Weights of a small transformer language model: a variant of Adam for these matrices.
MLP neurons of a small language model. Each row is named by its layer, matrix (gate and up: input weights; down: output weights) and neuron, and shows model dimensions 224-415. Each number is 500 + 40 x the weight over its row's rms, rounded and kept within 0 to 999. Numbers have three digits each. A neuron's up and down rows have the sign that makes its largest values positive.
After each neuron's rows, "fires in" lists the words (lower case) most often at its 100 highest values on Wikipedia text that the model never trained on. A number after a token or word is its count.

L2.gate1210:497495488447508556522485485513453471509472522464542516496560427544536462573495504541435653495490505490484580574522573490499565466445532475490501471477477457530567504495453539456561415483518524536472524453567448526487518496448596540546539522567476554521515455544433486501493515502455552435495491581556518482421489571513487493491483507533568522499612495498471497493533515416523496498501537471525440439517617443481521509522526471493546493473490502570504498497519515507510478535554482515522521539447428467482463537477478482598503535544462491480539528535540490557518500482517502446
L2.up1210:473474519451475469486500461526515500555378442512498535510474507568455549589492454485499542433540538547473469528434506545491486460406553451493507507540501513540544517512491402533473482518526582456493439450521558570483511449517496598564482463549531520554498557541439558553578495533498452461502479466536515543605529453512524483507534512542468541482493491474475469532480476461499462503468522532461515488516542501468473502505460482483576507521449440437473465482502514479472504505529557639516449476468586479513440572508483481477515460450472582556392456504464492483470467539505474522
L2.down1210:561503467459503547532459414528567539504496469495475473456556426519459576588527431507469490477536481513447563572611511496510554487520551512466533493406393450500512472484568518441480469536502457528542507492474551436582506515525468573476520482483523511525545553484570514461487457502514475566508466522451503488547535464558452511503520467432548435515511464458516504520490496484433545523432444512503465599540498550539502501532579543467445493491467532545540496456493506443503449475558499479576534528462515546538532473539526501497536500519392513445469501450521472480493508518503465478
fires in: "school" 34, "0" 12, "after" 10, "who" 4

L4.gate828:466473549437474528547545544525445472482604505525558532486510560430521427477473490509467517479506570566493514531550425510424498447499508448483502582507538500573576510408498491460545548529532484542461471483523454566488524570498443568510499473508436502481483487486503559485440469423520498482459512581441438452496538527556579514468427559495519525443490451584459511544501490521562454511471469491444496515496524542518509512491435504565533493530553479473487452501540543447508455499516415474498518528549512410445565538512526434550483537493499487527523524563542478490488524507478612532
L4.up828:493458529517466562513430498477408516504494480476518494506474493430530472544526430460505492493469466431444468452485461546440501478461510553518494514488462472522517582488491463511519439503496538590530551522498518532475523519554518548507565486524539590482466514480571535491458483532407504436504494499516457459507480594506491489534548569494513481564499486522438527524456478499500476509471478526448537491515508388489519508536447516463526498472529464515446530526448493465492498590512464487530557471541585463566554501518525503508504511557527459493383489534507481466544445488518635438
L4.down828:451530474558437482446516522496439508618425441493480464485509451578452486560579510497496438519512511489527438436483436524517504499541479531554521479519489510436521585526448570547505484432516522584464517546470449530412546510545591493506520482474454467457493489508433411517435533578459546392503474510487507433521462515517392506494514464473473519489496506554524503488512538512456488479484465561522566444422477428556512446521473499472542507553481444468527532560526477466494469528498542479455378449523487496550457441505487448522541519491479435490464509515522418479516505458438528518
fires in: "of" 77, "to" 11, "for" 6

L4.gate98:396500499502498404515444574499506488514475559476572519492524469526526602481539503515434578546511392462488516504505552530468483467445406477478406513512468450491525503539511457511500462554485464475503471445495495453506475452497506526503490455506529583509528498598480516539513525495498484571527448491499545504501488419511536493519475511509458498531521482522477555489386584461514530469468528509554487495529484463508551476508449497487485494512605486499575540530493580524428494570466523452456513529496459472490464433467430599439444542520481482500483508518513484500390494549479383487
L4.up98:503572490520528570497505476511520575514411479555463518508492502547493457514515517512542492483491451459462516452493528469516555463527540534527558447402542505554501493425476434479498515533523570561494531436480571516517464479506483475520485503635481445507442414499556579486525453479490491455460509464463507504525446512464608493522513570480479450552533524534520529543476526518571499518471507462481520495456553566433489506479488482510519518500501534482458455431486508527455497470505468555467476523462480494519448556516486503516474492516567485454492517459463471602488509563505414467
L4.down98:478451517536581486542481511601522536502551549445560481545479450469507557480427479482412509477468485512525433527520438467439517469489458463491488555539433497520517452584531564482532470523475523542465520460532522461500520492503509491497493540472496495536462541526500510521450533520553498491506454463571435461517477468491499477483490429412480466526511478468463536491491504526470489584496464534531465460501513512390482415568533496483408496504485498504564538467499521493515428492489539468465533455528518435539476488516445548480506492407480474519502481516544508536503488579495469467
fires in: "0" 95

L6.gate787:529549528521488490541461496480557418518520489484461582551470464491514425467502472481559503521503540584522605494524471524524537504506466462603473517495546502504471541540482468410584482446483461566496522477494482550522599523528613509516507476536458540502586477533532493524455558471470417469473552466500496508465503498501515501579455466535473484524534564540591512509489510474490546442524431554441432545474491456517552508542474499487525420482427473520545553466473481486533483534513518549486541521545481558504449491551479481546451528530539461541532529411516484435522539466572513490
L6.up787:518508495474503477507467606498563525477542497514475493501557553478500458522511393459496480543484485485494528428525508499474557530483477491539516433455541522523507470483538482487504494500397452561535471388488516509458516485547531502564529514531458512529476457497503472479489504496466529596490528474466498497477478533484507508504520482476487502490510498472526456391491571464484469499464491421488475458439486489455546575546455569484550425508436514530470574460476472466496468481516573447544473487462467479456464528515495562537521475512472444417501472516512528472523455501529533491
L6.down787:440373497463514480520514604557537532387479535529515548613503503525485436555497482479490526544533460521494502473503490505466485503458522514430491510450575517491585593458473446484463501439539414532490527473514463545395539491555520530546405407547539504521438475492501469439522518480512571485463569464466480541572493444493475458516450523549511446423405490537513493475508465423533589564496523518529412509497392529488516463494516483422555480509511498404533490492426494526545466461463554543494494486488488473490500519535513505492541449441559482481554501525493557464520500533523499522
fires in: "of" 22, "in" 15, "to" 7, "for" 6, "what" 5

L4.gate628:508490445513554539553552535481496488495436510454613526465500468457458481483445501466473555474516531459528549542482496520485514492492457525535479510511481534519506517495583488493511483478421599481532520499506502470496538467506491497500580475520510514445564521520502472496463473429498544550516492495510514515463490513539543414460463507461495409455520494520547528496462498453446494449540519580480489500460488483514480450493435461542485444432572455566509539501483424442507466566513512497561445561490493506530472471565481525543442502517535474542442476470551496521450488472479496527
L4.up628:538428531511471536461466495574455551553510519448509556563461545430501486544482530506570537487517532517472499481524534503406542522533482568522567527470517463492472459502589520469494455526524575451524473454479470541517548456530526492523529504558571430395483476546441471458542503483500455498540504471520511489510468496466534524467473438405529531469519466470509553472540461544485494517598445438488410516488543540517527501453484493538546396564519546494484513493486563463493494412571472520520499494496485507535450477485567491500495514521505533534474459440508458527470541462459425497
L4.down628:523483484475530539581514514496466434469520455569497476475548500487538470471503466457509569540558480442467475521452454534536519539529506477509523510493498471464548481519509534495443473491539482545477526528471490508492505485545541481526448473547521476472544526529578501514523563560539529535502561483470529481473521572498448477441465441476520556451506435478506498480572481589490521520493539456469510521473479557495472509453417585431556452460541497492460473497430480423514558577521508466476620466413452467493502457524558511542555529471460534520470452482562439456453543565482578444
fires in: "1" 17, "to" 12, "0" 9, "preceded" 7, "4" 7

L4.gate1042:589558546439469539506538475536544503437498519529525527435540518482492482460475453545520517536504568515457513568548465477498549558487507508574517478478476583529477465449512470460543508472492473480516507441476490487573495498501436450434503453492509502455504534518551549490449359492496565510526466515568550442470531545488491540430484552517545515514515462454544524428507519476543479598520488483475444492490499461494496414474510527532452501498489511455570496479483480480495408530490475482510487641516458479489502512549533507534495566450458536512481517491488539488458492535519559518
L4.up1042:557561496456495501505561512532498479458435493466469499476537519459459504507534467551506548503518595453446451522472500520536570489562520553498539423453486518477522525448497547466487493492474562467486558551491516517536479462461507457475474507573558568469494524519488507437374425525525517541518485499487546536490457567504524520530479582498500536516480455464527493452560465545467506598528537460449457529543550490474430491494457508558448504512547505532517498546469481481438488538485463439538463503532470513499539536526538567452504527421500515498429544496542504535504500448430529546
L4.down1042:489557522492461480483480508455511494389507490497425536468501443458494469559500517503451514481542526491530492529462513509536472501477486465522512491550437471491523506516518482474512446519491502511464494538563488467451487513583527498501493535469573480459461524473524464477497424583413482466569491488450528477481501493565534512553518452555510527553567523472523454472470418545487490582420460506467514506532514470501448492458496488495519547481501455520562426464474437458497777524460532527557522467490488442544532515480515468469471469425538476518472511502479544501549416480532502470
fires in: "to" 35, "can" 32

L4.gate1108:525478534500487442538450562516496377540519485551498527441478484543561498448518499496506512557480538497471478548537488504548468448464545397540506541510483515546454536516572479475488496498469450531476449420463555482494505485487504524484460501454511533502487478477568568549492502512520578568464404523539505478416450536539538534529405474477496485474557545535475447548507448519547523494503545487514431546531519542526465580528440524501525502594465482531534505481454536422517500475508447520518560542513489481492444525480464428449477543511527485417512442454568450535488608482573545494
L4.up1108:486460594509518397449414552456518519492489454486489475519427479552465495499489502510501446513456452411531435512478498570548482466518499507529527549533513518482490529477474493493435496537499512576515491471460575467497492499504443494468500549491507564498449484462512525557521534543473502504462485534582492496508482514495503529471428516445560508495553532469523527515472449535528542496459477497441474467490484525529506503500457515487567455526502602487479555559449522468503521478540445460488528500488523459586502531543490491494528477441487488528504541461518394536468488489492470471
L4.down1108:489550541486434461468497537532459523587546505465523418532435500508502502490532465522470485459468539426553439490564456464494470551529481544403524499545488500482511562491465518570402503518531559560484551505481516552430488529514485491491518516540484441450528496516513538524504506492511500464528537478538606537494482530470434477547522481519520437479500409457524474491483454544577463514563570471512574475503419461520489548516476493533522557542541505492526533478560458529496680475485472512559470515543545505481483506527441523526447508453513488529511591499492488510538434538455415468
fires in: "in" 18, "within" 12, "state" 12, "into" 7, "from" 5

L8.gate992:511571579471574443548534515485471471515494507564528511540484453489523551532512463498494554518536440518575552476529520493457506531511500476518468524581425511571549477496525483493493469478461505479383525512496498492480493507567546516497480467446466538526498444529588462560502497476541430435453540529514515519444429530543562492486449591480518423542582523441428500468500503485555523417516490480500473575495565503437515442465535474510575469489479454583484484484521511539548511496519457500457519500599527500511455474524520529517461528538471492428527456435484544420537491504558489498
L8.up992:511431546434519537478452530508505495558479551568502521553478542524543501564465475479518491427559423477580528502457511524512478439471526470547479493486539496532483542471513465550532445513476519525466457544493512482483486527493533492532588453480455524552526480479529479492451560498487415468515582458477455529472455595483516524564505506493418444521487570538499464482484562479561576423467483531468528487533481478489517499505503461525505536512481494551478386471452463448542528460492517502489483475493548476559522445549532549422570522474494512557519519458514505459502518595460501517
L8.down992:532417430448530508497452524451525483533539533541450517475465492518473493506506500457525526475481511490511438523434526500567435452509521519558554546474479515493472557424567469527447453548472503408515527558497443543445515506482481529456548462482522543489468464499474548505517558475454514545465460472509530565481506580460509504565582509492453515488473539509518498480454564478493502491412468528493500441499491425547470479483470476556500529505518570506500438516483458454454582516559480487613484481468519443481510483537543474479526514459530541492497538478518446469512440552470500570
fires in: "the" 83

L6.gate882:535449565510509519530451458548460498445523529573481530430521525490487469502458519479500537507537460437517558502498594475456475468492479428494513555456478573515529496468447490524505554447498519436468414470551556561468458540511488508499491492466485458511536535452503504487542510487525575491462587569451522490549453434501524444543439468527503458507535442496467497510556492531468495493451514502468476579541475531597477548476505544538497511522483546468475501507478521549529461519638403535499553485440453453470466507583547484518448455452517488500505470546539487491456488578533433456
L6.up882:513448434537474531514474507502460482448469447509554509493520517543492462455461506530549481575456516517539546570520542455508448481478490490518488548488503561522572452409511520525453499447455499519435506493520435513465551473556479538446527420496445448558458527463544554498520530539530519530488524464487476442397452501494467526487500488479402486475489500485416430458436443526526532504520580500451503539400503501469500539535433566441533479522460477485522563520457431512513477511516482548548594488499472500468457498483555517457575450420532524491473544532510568477499461408521454517
L6.down882:526560468461512497529513517462499454497435487518506485462460539424529476445501513475418522465552468459502523499439467572512479454509537522509465465498559454513554537573491464470494551491558493526505538468480478516460527445452509446489469536576474524448414474577567463480526543494451519449449499497419542541545480442444499542552482551582478553547492493512525435487543565552568493433452472598507596498500526491530506630449487517475535519546595522504482474501518520518517541469541505527474460507532463474492526541552442513568651525483487524496498482488466491526492502498504454536
fires in: "at" 17, "of" 15, "in" 11, "for" 8, "to" 5

L6.gate683:481567530494594450562482547532511532528543495500470537529476505600445466485524452447499504493497393463498468496480477501517491479506556468510556419512536476438545523500477484491488439524468533465465533472435525579498531483503476490547454503562460541537558507510484494578474468467526510498558451514486528503480489573514471570580543476473463468470560412418560483505440443499528538474508461456487461543519475510459497483469475541507518485481510454463497532475543506559498513584503501450477553540469489540500446519530527510533500458494473450510547517469513469552432465518538400535
L6.up683:516538509496559533517565548420471469502520541507500586538459434489531516482519538545515540593488427489539468475503545533507508527444510522475491492505526557489526532544468525544516460498421464508515540523498416471494504481580522452485522523436472460446573501478530499540451470495426488521574544465540507455456493423541511456462511473581470491494542415491485439474535547503498450523473535417514436497541518527483468512472543482521515474496446463546505511464468468528492526520448506509479519502493463561529490528503540551542536457493479458430586505550456544479496469493543393479
L6.down683:436438555462435568447532535504454465440456458499556453515493519548513492530492509510490483504427435491493522526478531453556524483540478593524499525494509543538496610518558529555504493473442449512554546500452450513555512474555522458479486492434511462525519462498548564569513442455491434517534531455534444483446486501479448458531487502515533541454555482419495490441486505525444470502558480468549526545482525615537484526492473497485493500524527451561501505430487480551446523515538513488569475517528549538560488504512577421430569511488512434525559526473496480453541449478550459491
fires in: "at" 36, "of" 17, "from" 17, "by" 8

L8.gate525:479463473515457492518462462509505530535485506563518533506537490493459491533515521510449504555538424489489483514555506495442536581506517465488528555489544582478526514471540453500454531522454405463438479520521550579485552521531495526478457481524498543483602499542521477562420427541487423535526456505417532549524514457551511473479482551540548485482536490499442499520471543495523521470510412480541463577468522485522556567522413415487489515554421497557461465498484528478523484473449480455539493504525451466443593493528517506533480516502511462497489523452477494541484419527524474521
L8.up525:477483503443390518537524493560485425504474486485468520491480553472531499504582497492545491503389440493512518470499484451527517510476456529516509444467579562461491433445504455393494412455533491518533533395506502613477468466451549478508502483499533505574534480467492469538525466509483489411482443439464504471460550511527493509534474480454507461544473474512455493525443543579493487464479520465494462514444455528554526536561488468504430496487520547527525527472479527465498525505409489444550496483494506483482560535510479544460553534556516518487529522418482469542474441489549535526
L8.down525:511521521474573447480494456502515429568526486497560528568549526511544518492488461452452451493476515552458501526453508506455461453560512566479503456534507481415501504483454444525474464455512435527453554451444507595512508521476504483531475494539498494490474465528456482457453546440513549449541492534428489499523458502588428499440551540438496472520466408525463426494449508528522611470528570458508482453449472532436534527503504538459458481522464507442553518500495453566508581480537570497487471377484546532524515490561423493548500461463460547452507523487468496458510479487535412521
fires in: "s" 87, "of" 8

L6.gate1139:541526514496572474563504487494522562468467526536617471521509490518493591552457469377380507519460442539474511564512434478485532545483511456499477477556493516503564477424509471481478362495544446528441456545465486486494515476490493499502540485446497554538524486493499500558497488528439415534451473506500541509477531463549613466546431511516555494509538456447525533517452517449478552465487469519471545573539562462438529513475515528457508461452518479569487486519487554518579495482468503451499459501513447522487492476538473509524496469527403504423452518494439530483522508418446476496
L6.up1139:475534567534521507486537498538493542501461529483518468616559502505517544472526539540487495509495493590520496444499494505467463489555521491439442470500525532516537445523532509549505556539496533503509470477488574518474528516518473467507497513551414563561449505547490446527513482488532494497476524536518475506430553457511491439604458504435525531450501502491525508502480548463496572523459462508531464456501558523485534436456537490470518534444539482442483458571577435503567491461454484446482449484458468567511440462570537514541509554441425502501509636410441568475440523472534466500
L6.down1139:503474507455461553538484544521445482523507624479446473467485601455547517506472477512573466488460568535509516453533516543450515433455497491428533584385524490489565543485511471508521530559517484535595429427513533504454464551480518397489471515545437520588424486492436521525488456455476604439576532559501478516489520495436492534523496536469494495533477500617437474528541584498536525464480437543513511476504522555524511498488489471427509522449564544490534493527510523469470369464533503523508465539502500461528469526482531517551495481478478549481515452503456512555496523530480491538
fires in: "a" 39, "an" 37, "the" 16

L4.gate542:477451538542526518581520536531560519442531498492478558521460516522519473545486510486501526539498534567453512483574521515435505529530506398535568523508467510524597470431513493498469504527463506481437536466439457520467506442485448493526521431458471483468574417592477568518430472489523462520537461552524478428466512496563536473570491525494532473556492476466594560542528536521552498434509551542490470527508536491471512562520430432519580503481571486498491475506477583552512435474472453470524445547535505521459533496463533485560472458510437446538464548520444511489451490525502561497
L4.up542:524484543524546463514539502509520523508550496452534528540505517516456440467513485553502504479383507499452515460496472485459454494581509475526502506484461572498494524466576441541462487505463546483483562461455505508501490504468503474462583490508518472547548468466481480490489494518513525413472455545461556514377582548538497477524479419478416477458567475448508526492505511549444538513447413510501561476476624501583473545499511424514517433485476469533529470522446616444517519532419509464494521510470514534441460526531486464543517460518486460500380634518451580396545463486502444494
L4.down542:512551488521502488474467472474486406528533496542440478486464510454468555506471508474405544507533505525484512491511508502554584490523511477532486478525463577435518524420483518470555480541516596489500580537564482444490555446490457535510503517565455479479466466489478424536476489507521566499538562546521609545478470546506498544524485500539509471571478539442505510517512536509430470502505456545485543395519495497547496488461492426502486529457486461563450488448548483488520565482391556468487445514535586554511534462433508558519551435568465467509550501523505458432542531544500589455
fires in: "of" 57, "volvo" 5, "hot" 4

L8.gate20:461528483540487528517425456499521515527491456476485471470486504517478610543528482500441504461499389515451451549496493512452510447502510497518512508552488461443539525507497475532441513419490510461421443517504557576460523471475436452517441467463536525568498446601595507529505564494529552466495419540449531545474527437553457494532542475495518476568510414453475484532529505455523474530528482498551477530548542519503498542473487463519524488512461499496547460493492509544477549478534507465523441472525425530516413516560374550559511488555489536420481499555460481469509463454517482512
L8.up20:508453459472527556529507484566452500508530468524467566444358495504515550599580483552535507549538455489526489560499436504531522509504559395462549476531502527448463492508537436476533501555447430457481498441466501547536441477486476540525485513468496487467525452508498440505420540473577480541516478452455484484502459485511590486529518522543514529492492503485513526535531480490519504514466464489474474493473461556452562461520474513564540478530428490502509497489554483509539471562471527502458492489458522523515495518456441520495566472566449510501532544527553468551442443543512486488
L8.down20:525542504521517541558554545578537517459453471480515498488530528489532546524509509521424438453478486462513486472459487529498510467565507483512548473475514488517516512490535463528537453478504490519447528533536485487520496408504525516461532499427531515517508474477485496495491507534527499477475451462476491492467546512529457531531490449529513494481467481448464493483527491458452537466527534482497518454473483514476521512473470534484468482483492526480465494522514577516545755533507573443566495435499523510505512482499476535511507464445499537517470515449531488538508476435490440536
fires in: "of" 23, "his" 14, "s" 14, "by" 9, "from" 6, "the" 5

L4.gate112:528479494561481405551444529534498505432534487472530540493495471568513519479511451513522518586519444561474511535495456512500557446460496469512458467495529499507529574443517489535481504463486477508416452571511456520498545501447499555523468400441546557499473568487488453506425488481497474512497448525524461486581571443616565454505515491420449525489514509534516587479503517523522571550498515535470481499508548517452453500559474399430468421555426467575531481535489569522533513515439503458477480537516455487548431466493558539516462566498479519476484475509471546539478551511493435430
L4.up112:475446438498500519465494531500470511538524541512432432490463498509507479445451528464500506522479429436528557375467588539557527521519495512475511555545532488512513480433530462483540529552554500499428472487561428530541565517495598510492489442483486476498495440481460460550552546514520489555494542509444493519485500469461557531442463491509540489481506534510460563469530489528508509528427470460508525467496425467526544507610471435476590484516512531514518590446482504479463507514534482522513516476445500468522491581533484499495509493564488445590438448463497485514464500568550511510
L4.down112:503556604578381563547502496559491531540451472526517493559576522493511482436467560519515546590494449489522515501553515542575436504479522522532487537527453405480488497496511453529535534470530522502495528528492554506452492422528467488574439484509424426505447482556550477604493497535487477536536489502552494552488517530466507544510549477493492502492506468509499473507514496471456494493598495467482488520463516536500487457497487495472525500457503520460515519484468545519504553494526535559470516537477509488453456499510439526511519491453508479466434555563561531519492576435531524528
fires in: "to" 57, "than" 9, "as" 9, "with" 7, "of" 5, "into" 4

L4.gate877:501485526552538479532445511465588378525464528601514450460469421453418526479550531489452509500412479460418503465520586517436452483533460455522461494521423499499505495509504478474552552442477487432471448502477459556491427485453465507511464534444511544495518532506513529560445547416490478471462547486458536564480544499497515474492493505540529452508521408457517499463479514508373487460543460520528532531560441501470510479471455510520465447527446433495524471442519564505537519527498487490497541509469455451524452547524475527574415495498521536516476524510525544493552474560516450488
L4.up877:515519507554513519480532522516571486564445469518540500472511475475552484514520444524476491501454477525458529505508523460537517560493451523501473586485468525514542487537575480489437542425495455536500455447538537537451475464507452464501563437507540523504530537534521464504547543516517546465584561495479474503465427489458450553492545514581439478518491508434447429487543511501571613556520503515490519519472437524446527508450477521550485550463485547507500527571424456467427494600516493439482459487513559494555563484498554530531549471484514406475547451455505500514513527418512526508
L4.down877:420506532504481512540473456460468524520462440434498569505525485492434525516469487463471491497532448560446524471508454497450555569486527540499504428533541518484490518485459544454478492513509481434492480545530488436554554519496503539483522460504508488496492537443475526553467479540555483496499447523465533489458516507497544542476499500553491529502508453474538434527562444454516436464486512425501484411522460536489559526567491517528522433528519486504586495502548454515531299534551543576498604492470559491446482485468443525509498479463467420481422471536569492524508408495499517515
fires in: "by" 20, "after" 18, "in" 13, "of" 10, "to" 6, "against" 5

L6.gate1137:503522537512537448456506523446496497487548502468566432532503498427467483524509539525474516445499420525451472503476536529473512544446521454532495430613486507588521541509489468494497389516475465412500523472479581499487567524481483538509494498478521497490524524510472456527449481549446464500592518482527490553508505473463436532525505531452428523564550543505457461556554461507454498463417460501457493520534529575534489457498497488501470448539568445491576497445539540490486491421542503494465613553558421568489489474474469538565480499450466530531477529509460419471438531495534472454
L6.up1137:475490539479500473525486519447521493453510470579441520465502492474484485521498445570486534593421543498541519517546532491426524495550497536516470466521519490476534498510501485490498496447534526453477452480495491502512535500503460415492475435436504599464521587476453508518491574508493506512508401468413475538519547495541556546518500507502478493499478466502524526497435518520514439533547495506517445509553467529456498515486460548468509471493484553478426436523466461578501518515503517513539613431509579499501498549480542454528508514528516481448520498459494537501524471473480459518
L6.down1137:454423551535565485494437500536508544469519462525556530539453530539417472472498489548474517532513490424525539452528585557435540481514494472443512477521439496446540462500514525430521474487452499483566442500485420464454481501518544481478504441489454522459578532475473472478515520512506451493510523446515430600567498527511445499491537533489513400571589531515493526505540509487494505511436466438461491514506515539571547501457533543472512433496571513526508462494470563536507561518408563542498538499447483445529487548483489529544533448454486532430571515467515578450538469494466455558
fires in: "after" 21, "of" 14, "by" 9, "during" 8

L6.gate982:484475523502489481505567598441499485449462504522488512471500547431468550466484496489489504520496492534410553475553579493457549493442560524513454554450490528535491500535505445486428550470445515472442522534424544573485502441506551502528427475457432524523489510473487505488510468519512478519543467586459438439521438528549504452577513512453516455476485427527527491423514510487531615449467486469474473591513502464504433490512491606500506503517460402475568404480448583556436489493541520569544432548541542398563443530511495490478462416468480422458486518523522539502497505484524422505
L6.up982:557559496481493513495545556464434490447501459551525496451518484513465535410466482536477477532427474477476482433507549503474477439499543538514478556492541504532484540533492483573402423498474556525525512542493542573478535469500481436502518474453493540508487450461473464486498534594485500472570456589442539486522466508482515460552477513539438544477490406450518539455473573512476506491479502487404536472484460490582425518464512534435525468530443482438488462487473541512476499475495577494486462527545576486570486493490483498499508496510525437527419518522473558504570465492488410455
L6.down982:509560504482470479500543501489454464519523472449472521480551474510488507533435516398540495505468507521486520505506522476507486491460450508461448433539451465441457506430505550510490550476525526489422495447505510468480504569535535516566526457498429419436483487541469581496544539521533489472416484466480500497455513532535379535514463468532537491536484469527597422489497535500568531575435511523567502436528486498468565538532491471574483490505536511486441527430563463483589430511528516536524508460477426479480431504509469558454559532447463588475510516524483417446487541509491480512
fires in: "in" 34, "as" 9, "to" 9, "into" 4, "up" 4

L6.gate1161:452505515513478522515473545448539474514504509510501499453497457549569465515550438469436610504544496528546484539575532514518500440439514471431565595502477478558504436564547464474530485440408466468460538528439505558480593547521495456451443551554484519494506464458528418552479483511525478492480445564469561457490445448536500498495446515484512439494505497501475537440457497517537522433458489553525542543461534481498563461526500553540526486477525543495515534455566482457508490490465520531503506487489526505503487513542424466551581478559518492468492468468515469453489481408518437556
L6.up1161:491493567524517480542551529419499529483457518481491474572546510430519509469598539461495487517458446483515483518508515424456515448488554572485488471474473556522487459509524460523559463532463576447469470556516456561517531519485476470435538453518549561465459475558524520476495448474488568545471474453458487482551455544544475472441487515549475481460475460501525461482523510508528524483585464500557531500455480481525486520545523583470489500420460501494569485560463436634514491525464528517495494457491521493527517406439501554488444535469557500519453428470481473559500444526503461474
L6.down1161:443451501515478555496552499508544475532374473470580454518462494466544485521514483498561517476457543449462564512494533393521495461542478541578498541489491532441522496526511474520501477494446431509510469489463573444560514501472500439489531474558545507501558525485504532509558453446420463483522491476493494491501584468513439448475541563505513432475469511466433407494479520455374510484464525463459512523498505526491546481478515551534543514562563494465473469455454498483531431484492473513524522416534468505453473505514523565502493458448525514469489541449510506455485520512539490463
fires in: "a" 26, "in" 25, "as" 7, "its" 4

L4.gate584:511483475417537468536501481506477454463509505458482532461538440533508594500508412456485453550553496575527493520486516514535521547503523465554502485481487507451617511476466483543473462462480445547476533508508535541550523497524513525574497459561456526444460498524534455418429483542477551551504496523576496434527481414463476489580519540505548462502559474530485494531481488577522495569508521513475482482461561487527539526496515501463476531492527469526485438578488476473611476560539389487467522558474472536554556467491531491527516557465473506476450491504471530549491504512508515490
L4.up584:533545461490531529461445450560466501479515484548482531450561434496444463511468511566500553574495508389512421541525572525494521487542509477509461483562452535430537476463496478475509481460514493547506477440502486478509460452532484465484480459511532522494459558499480521455528500537544458527520522496551480503429507478440485545431468507482451484502489504439445497486457416518545493553535510459541505528537496524498583531563491547531415487466500502536591515538497491563568492543448489470509455523482503493566487558527518526486581541449492532598495513480536577509530412493486411459
L4.down584:568516502449508470444470421468481565466535442485551462521492472498467519533522533497515547565506523487488504499488500482477503483515421563474485457518492546515494556472559455524454566535472524447511480559465525434471543507439488474496569509490534517499523504497506481402449516522516485523437454468524448547521518494480506483488512537509495499510537475465517483455453573514424507512533479498531549530445464581476459496452468513424463466543488504579461478493539493479526544425494503484445517493487552492556464483475611543501500482475490466448553467492531515501533456481548506437
fires in: "to" 24, "that" 20, "union" 6, "company" 6, "it" 5, "party" 5

L6.gate1196:499490575435502540500494521502485478431522525472498474502470484496531528512492462479436601457477482506485512437571477507426459478553507496499463456537544482475599571480547523489533485518467487529406437500536498476459546472537507493480483451534472549474508492485503505542501515496553443473503479484473541557473488421511534486544508525443585436567559457463423563461466490534490509432508351512515474470481464445479514499483454497480531423481509507502504500533492493554538503549493552464530494474488500486515430461594438519546502535520412517501540510466436531442499497453533447438
L6.up1196:505481562445498501522472513542462456493578507540496467433451572579543527424466375590486440442488487484540484475478535531455490471483561541466510451514493520440527517503502517481492495605486419504499432558523508443488462596459475486467455483505468539487505450458481530478494507497479466513540499435532514513542474521479423526483545496501473523461515478471484476451510499479490495485501490551533504407442436522554563568521485487538475407515470507510451461491492441420413558564503483507504433533523435558508502514531565506431445566439524526501507486468473474422522497430541454497
L6.down1196:553485509516457496512429470453511516528509494529494516560495579553508496524429478464574458535555535462537506489484474524490495479530492547508498488504546511552515566401460486438475528451482482516524511513517509501551481496509482499495470527451523448508524508461482562498489472561494542498571504508485465493494479518507493526472495494520472527482474551478550466544459569435441453444562526492522533523520493520405559553454509499503533505488483490434469449484514500506528871457548488516488475442460482542514521472449499523443480447455466451528458501478481477501485532406496475488
fires in: "the" 52, "one" 6, "to" 5, "that" 5

L6.gate814:495490509518589565521505413483507477538507547495431578512556446535479536606468477462506557479496511518454509513572536504420507463538496457510491512463498486489496463524415493561463461477436499469468450518422537512504570510537546501476478459558434569525511478485483494601499494509553503502481455484503528472431502508621521473548445423508531488506527490452449502482486542420445513510459462555533419527491490516501515499498465498447541460521510487580509500515572510503453483530511412493467472524497510507512464552543515494499517498456505463546383472431458515397546544430507412496
L6.up814:487585492476543521429535501547466483519464503424506432474433560485482490415529561502526465451463476542519523485487534513532537543462510434475513529523570468509479550562558472504416477549431506499519510531511547498435469514486460520504497561556539499567513463463584503393497464510495459553599516478485474511520501460486466554491436520556431518530422432538520457454584522534553495534375487503490465517474515457535418494492451489499519509475561538507462526550514441483555500453428443566483472458512512478527496494508551443544467449534470502498508537508499518539438572490501459450
L6.down814:511416519513487500489453474530544515497492495505554467497555534512504535478440390460496495493559546510474499430526488472497471513485534546478474528488545463566549525455503492471498471475568478501478485449524500501475526483490503526438502368545502500506548535481528449470524529546557523459508528473515468472492453538472582571454458534535522439508478552445491478514401559532448512489515463481554515500557521543476571492483487569526493472500518545535495476533493520499477712460555563557540532438461481472474582545475459515478548529541447513526444534521510423512506454459450486473
fires in: "in" 22, "at" 12, "during" 7, "from" 7, "on" 7, "as" 6